Weights of a small GPT-style language model, trained from scratch on English Wikipedia: no biases in attention or MLP.
MLP neurons of a small language model. Each row is named by its layer, matrix (down: output weights) and neuron, and shows model dimensions 160-255. Each number is 128 + 32 x the weight over its row's rms, rounded and kept within 0 to 255. Numbers have three digits each. A neuron's up and down rows have the sign that makes its largest values positive.
After each neuron's rows, "fires before" lists the tokens most often just after its 100 highest values on Wikipedia text that the model never trained on. A number after a token or word is its count.

L8.down1143:106161152097203094132129104144112179053151120084122106088161193128100150043147102137169101075226115127102151203126160110117094168138138066131154131146099139150133182129156130109129116168125111106114104115148099146190101127153101083091097158118153137149107140115148163103138087101106177144
fires before: "-" 46, "==" 5

L7.down1250:111081116092121107175076104159113145180144111103202106169127083129153105120158068128174134142139131146085140067165135190071116134121164170111097169106128143123146118127213142157135174068142138084122119142143112093106119110082124093056130157114175091142136097047176179113092161105139109179
fires before: " " 65

L8.down1161:101130171133201106183168131144164143139144108141115141165179138114200139149117090110123121073152111125136161039080163158144106140071121128126089085080122132109129097122132164095180149046163095135164142099099077093125125075154173106085149085122109122130151068100175077157062165117142123114
fires before: " " 85, " +" 5

L8.down656:125135130119192161128120173126128111125117186088155134103132086144108109065089104138103184169106077141144117060085128140103150166110090103136145113150164166154151086164137078152118141121086075115145208132145168065135124119130107163127161073116104075095139135167122149103143086128124159194
fires before: "20" 22, " " 16, "===" 11, "==" 7, "=" 6, "19" 4

L8.down1300:095111175131080181122107118118090191119093097144179159140089162070112143150139140114104185182070109100186099134121128095184180118184112130152149126119103083051142151085133148108083134125136063158123130097100129171143150083133099145151180131041083143078137107106133143123109157139085164124
fires before: "12" 24, "13" 19, "14" 16, "11" 11

L6.down933:169105130125127130080070116153110092057129182155155121134138127082108113174172148168096110153095091149190076140149128057132127102124090149080116099093155107104174152098120105129112123120112083128134077151099092174070142110098114121186098109154137130140161132137115122101100103133069144180
fires before: " " 47, "20" 9, " the" 8

L7.down1072:138128083082088140126100108096124117139139132135134110084135146141103116194081128148108082163037141115070137099114135153164059116157140147043145075088184137110093113140112151179141139123124123136126162184129152151126112085150109151219152065080203096161155072118193148111059148101075125124
fires before: " " 30, "2" 7, "3" 6, "1" 5, "0" 5, " |\n" 4

L7.down664:147128114136142158136139108130113145136109107098134162143160118094108107136131150146130147137102159112103077082110137105093128063127099173147113182165125133138141128119095094129078183152141182104114147134127116151131142063144170117165118142120161138155149166144100115143095129127156078159
fires before: " " 45, " Al" 5, " Aj" 4, "11" 4

L6.down1262:169132182117081087138084140156174123149103175126111147114160084183193113118106158128098128134149139167132159111090138159145150067122098202102137168062182157162102128111200157141123154154124109063121138195120115065090083105130130149120123208143106073153075129110124158107112189118111083160
fires before: "20" 34, "19" 21

L8.down1172:158091119151138159100103093080095121175108092116108143190169163071145099193125094170162144096131128125127198141109186099090101140125113055164142178139119116129100145190124167097122182174142097120125115120158159171114238144121178064111132133155141119080111084114108107143165139117158106179
fires before: "19" 55, "20" 22, "17" 4, "18" 4

L8.down1015:148080136080155151106153113177165139132120109155135107161155091114123076160068138116136174122146129073134092143104116110163089178145155147134109159126142129094099104215184126148140105120183116095089103144080151171110168116120145157142143157100106092094154101090185148101155124134111182156
fires before: "13" 17, "18" 13, "19" 11, "17" 11, "14" 7, "12" 7

L8.down688:120097105118159142117108137056152155104116128142149110046183152123097106083105073130123143147150121165100110171154145119107099081104110129073178092132174222121117114105119075139102103129095172144147114143174133066130128137122147070139084158149170143124132074169129145141112088124063166070
fires before: "|" 98

L3.down247:142146137153098134170138186075132152100141139142085163093144165130109136041146120082164196123154163166173173063136117108129179124065126113096171176147081104118123103118118194115188179124124147155162200104140149088102144150114140075119158123172156138120126149116125087111117133134099150100
fires before: "|" 47, " of" 5, "\n" 4

L3.down643:141147102078133088161097148128149133134115135117102173159096159151119087095136124100141190042109141172157139015088135144167142168165157168111136096123111122108115082137069151169127147133163125125109099166098147117150146171069161138114110164131169156125170136184162085055075153081147113077
fires before: "|" 61, "-" 21, " |" 5

L8.down1005:089088100103117130115131131137135115136137167104097155145172132084102162136057121119091149153122137113146103147166173116145173072124159105144139130136123144171126126136139084175152115170127089073161146093101057144134078123065108089132146150100115126161094124107117140099191097083089112133
fires before: "-" 55, " " 35

L8.down1190:074121135095093140161125163068119128122109136162152118107135153135151172228117122132137121091150158146131141179125135124116119122146077149127131120141121085114145137119158141150124107091150166213120100077135104103190089136131188119087102069115135115126085097139027126074127195209116175169
fires before: "\n" 43, ")\n" 12, "," 11, " (" 10, " |" 8

L7.down543:125100058148134111100145136090062110077152215110109109193088093151161116149093110158179120086205146112062145129104147172125113189167128089097128093123142076098104155138148079163113094085124105107099165079103132156179153117093149125097121117169150073107121133027123105142110107103140147148
fires before: " |" 25, "|---|---|---|---|\n" 10, "|" 7, " |\n" 7, ";" 6, "|---|---|---|---|---|\n" 4

L8.down1036:182149129154083196087170132114164140138154144140110187164119139156133137129188137119128144097099080109125186164183163139132104121081147142203188164141164129105162094150170103090140146096159123168115095095075177083124126140113100161043125091132089104112123088126168085120067098168138159178
fires before: " |" 47, "." 12, ";" 10, "|" 5

L7.down1193:177094067142134080123113066122182104094150079131118145197144138099086149119142165176147139141135110185126134102065134126171109130119160126142120139101047102071190133137126106135112154091059097156152140100181120165130136125151124050136141133159160059131144127133164101069139124109157114113
fires before: " |" 36, "–" 8, ";" 6, "," 5

L3.down1124:119157107129123127124156215094186156108111081075113122116116154095139081149101166105097129092145122133133114064163077144132197167118142153130120125139120096071136080136081154104148154066129129171115158139148117104144103159110081124122175091155177067108121121136130099099115166143158132153
fires before: "|" 54, "-" 6, "20" 4

L8.down282:119166112215146086158204069133166189124142103133138124135169142129132129191138127112165184163101104069145128097105084190080101081146066171144108132030119112098158121119136180185121168126093161147099153136117111125123197136149093115133180135085149116133137138121140091146123109153093148090
fires before: "11" 23, "12" 12, "01" 9, "20" 8, "10" 7

L8.down1131:113109119140154117183095117129120119181176139112083157138164159105137107136123149112130130140126135159089097185102175175115145087111137106111157156138140146183147068201100124173094130075105111181081130133131096129122183201103116087111138100146055116071130086065099105118113178131157162073
fires before: " |" 21, "\n" 14, ")" 12, "," 8, " –" 4

L8.down470:072151111103177131140158190099165138108133101155088065133193135123075106164117173105100108102127076141119061123159139092169122104118162129129156163146077150126154110133181156095135129115116142140152125161174118125131147141095105141140092152202060138127180149106108159195097083175071174128
fires before: "-" 16, "19" 12, "20" 11, "6" 8, "\"" 7, " " 5

L7.down1337:101098148133098101167054119215110127108190094110133138105129132125121108151118104088097106158123072117132095164128129155111118108108141105135219143125121161120145111111078111133149121127113121099127103126092094193125125116112134133135131173121171139145148168195138076106105085134125130179
fires before: " " 50

L3.down15:100178172146087097083166139104155136124095111166121150133081134155093101117115170072159120101137122168195153056148111144154181186124131132109137164141106136150154134149100166194081124086153135137116096168158171140089110153097123058095146162105189135167116142194116105045104135076110098085
fires before: "-" 32, " " 25, "|" 15, " \"" 4

L7.down1168:095129117151138101113165154157124160091131110121143128132132120120132171164082146136154110112186043126189165190173162105096173182132147173121117089137127067149138111103103109099173140138091139150116224155111121097105084149132113097104045119161151124106090152115130096129080123157093183114
fires before: " " 32, " the" 8, "20" 7, " August" 6, "19" 5

L3.down139:185097074110114136089209149126161143070094125109193106163133175136120146097134161113126100168109127139175077141102161087122130154112153137122133151123115230115139126164067128152072162042138120141125143112142116142108083032141114198103127215126137111132116132120153138144088105129158064060
fires before: " a" 30, " an" 11, " by" 10, " in" 6, " " 5

L8.down203:116054088150123086156121086176147125124182124075159162118121114151143115176164155134160162164171143133165174199108107106180173090143082166087146128123103078167087147091153159176129131154153036139137134173113125085146091119119131161124147115130129152146084133122125090149155086069127127139
fires before: "18" 16, "19" 13, "16" 11, "12" 8, "17" 7, "15" 6

L6.down1325:145157129131154123074131142045139161073197138116180179196138099098128159100122150160130138086152117134103152120129167111140079179116166067131121130083149070110098120170141145159105113097123120152140127180191104121134125116125197146114099084113102078133096134118194110164109113109149126029
fires before: "|" 90

L8.down1091:155114137116093168067151126171128155127060147101106120117143089111184124203146102136140125130193119186163146126117179157116097181159077169083162176075147099111143096091169103175121090178186108121088138088131122152178125130166120135115102129156122146141083179092099141139088096105156108138
fires before: "," 53, " of" 10, " in" 8

L8.down307:072127143100135121074150119176128154068116095071197122080123140191129084123103115170131118181118134154118127165142156086105119127123142124053102157146104157205124119125113129077141067116146194193158124141171123136161163105156197181089131143154101121096135094136097146152171100166069164161
fires before: "-" 100

L7.down38:138180108154100127101085122163165098108145182128134074104150129164170120128111051128183134104165169133127102140140139140098088124161128103129160117106041214149125145149170139114139170174126180087115150206208130122141105089121075108101046165115114116167134098108096092138161093104160123095
fires before: "-" 22, "The" 13, "|" 12, "===" 10, "In" 5

L7.down458:108078129154104178157116159118128113051217116090127108124129124168074121240120134111112051154161106139188159030088142108157107149122120158123120104093141139152102138147082090095144155110098192089133130122098112169116115066147130089172070141132076140110151143177091127163000123132161099151
fires before: " " 26, "-" 19, " (" 12, " —;" 8

L7.down26:147097124102113181062131108148196125154138158096148046147129124161085120094146114131109128190151162098108112132112161162180139161157096127053099158080083131064145115121146105174079109097147114111196109106164189187094138152107085141138115115137120096185159134125163157181122157115122092147
fires before: " " 39, " \"" 7, "0" 6

L7.down581:139097179068073136082108116140093114132168132181110058140166127106102168142181126088147207101161116121148110126128156097136057132101110103116095137129111056129138115126140122144173132079051123145098114095153150078090168159167081101125142143162066093124157103139123123163166123146078165150
fires before: " " 65, "," 7

L8.down1187:105121111124084105132067157101152148101049147152076128122128126116099100165148072147160099146109102071112066175107149102136116141158206122092094158075150098170112121113083139160140165172094143098091111146137057096107093158099204093136116114120248146084142134168116187089095157141146151114
fires before: " " 29, "G" 12, "0" 7, "10" 6, " −" 5

L8.down348:125122172156154185070111103142165155148111194136097102144167188049123139170103190171159127036158102127124113139115114065101107124141131149128155126078163084059104143123108119165067114167149138085141170084127134076133169097126116094116131134129124115128084090135153139169055127091105125113
fires before: " by" 29, " of" 12, " in" 9, "\n" 5, " and" 4

L8.down691:127153091050121134105132121218124067179066160121101128170152111154111147180132161168164159144153137070164153135110100119091135150091129154135147081161115043170115106088131131120120120090116096124131134083134121135125103167133126157095143080153080198141158137143169158151138049102128103091
fires before: " " 26, " Aj" 9, "}" 6, " Al" 6, "rap" 4

L6.down94:123249139054132125135115125136193129111140101118082175090143117127073115150178111097121129108137105146179115160149137112108069146189137094113172174172140144105122107108162145098167179137085121122070159127046071148106134142117118107130139148128079101131152130130163166189152132135132165087
fires before: "'," 38, "'\n" 19, " |" 13, ";" 7, "'" 6

L8.down256:110155146092163109160047154128089167111107101122152139135175110080124157184129101135103125135083154113128151102079111083127133128138100119142136162133135151174094143167161152142149138115175146091125109126169125144136091143092134151104182126148118168148144122187140114175123113155121160156
fires before: "19" 33, "20" 26, " " 8, "18" 7

L7.down1336:165158131127186150074101117102180141064093163107167181080152196134128137145110083079124132169133098088129101147114111146086153091142113160090142167181133153149137143144126083100136107147089119125156113171089142120131171126132138120178120136114135104219112104122112109124185080138140160135
fires before: "===" 31, "|" 18, "==" 17, "====" 4

L7.down453:178129178108168167172141163144106103103171107130120143162128114097119112124132134151178096082082144115104110133103132209121133152121060140089141115124109138147164156117144120118129141140104148065074160155096139162116045129090130142085139078225172128138164146114128145178156066135147117196
fires before: " " 88, "," 6

L8.down177:088173128093130071095114136133126086128108141123139095126146143141155096090029089125152102077167161127141072148142152133142141145135144110078100108134044159144139126088142122156159114137088133129052097126111127116124073162155179147059115165144127129199123085124116132063160107166161103118
fires before: " " 95

L8.down1444:148131088146175106128143136132082091112180167119153135130121091152160166171213121110132148106080119083098144089160100203135081137081159138166104095082095190163143142107103080135170127068091134104126172063123108099137161105098159179121053073139129123106150151194080134123149128100138068157
fires before: "," 27, " " 25, "20" 4, "11" 4

L6.down680:195133142086131166105115123109118129141122137132116114169122133167086089065099147171108091045089154130148132164133135106147173106108112212101170125092179166111160140099132167125080143077129137171127191125104085141094078108141096154120121165123125158129053133127095127089146160122106070104
fires before: "20" 29, "19" 19, "30" 6, "11" 5

L7.down395:133145121102135112128127190215172158062083119088142184098128121083166144204174112136070141106110207092171089212199134122144150136161144175180104119120130113118139121160176138177099076132107142105106169108078131103162081120085140189081120110108140118139163111107098140171136110137118181177
fires before: " |" 39, ";" 13, "'," 11, "N" 4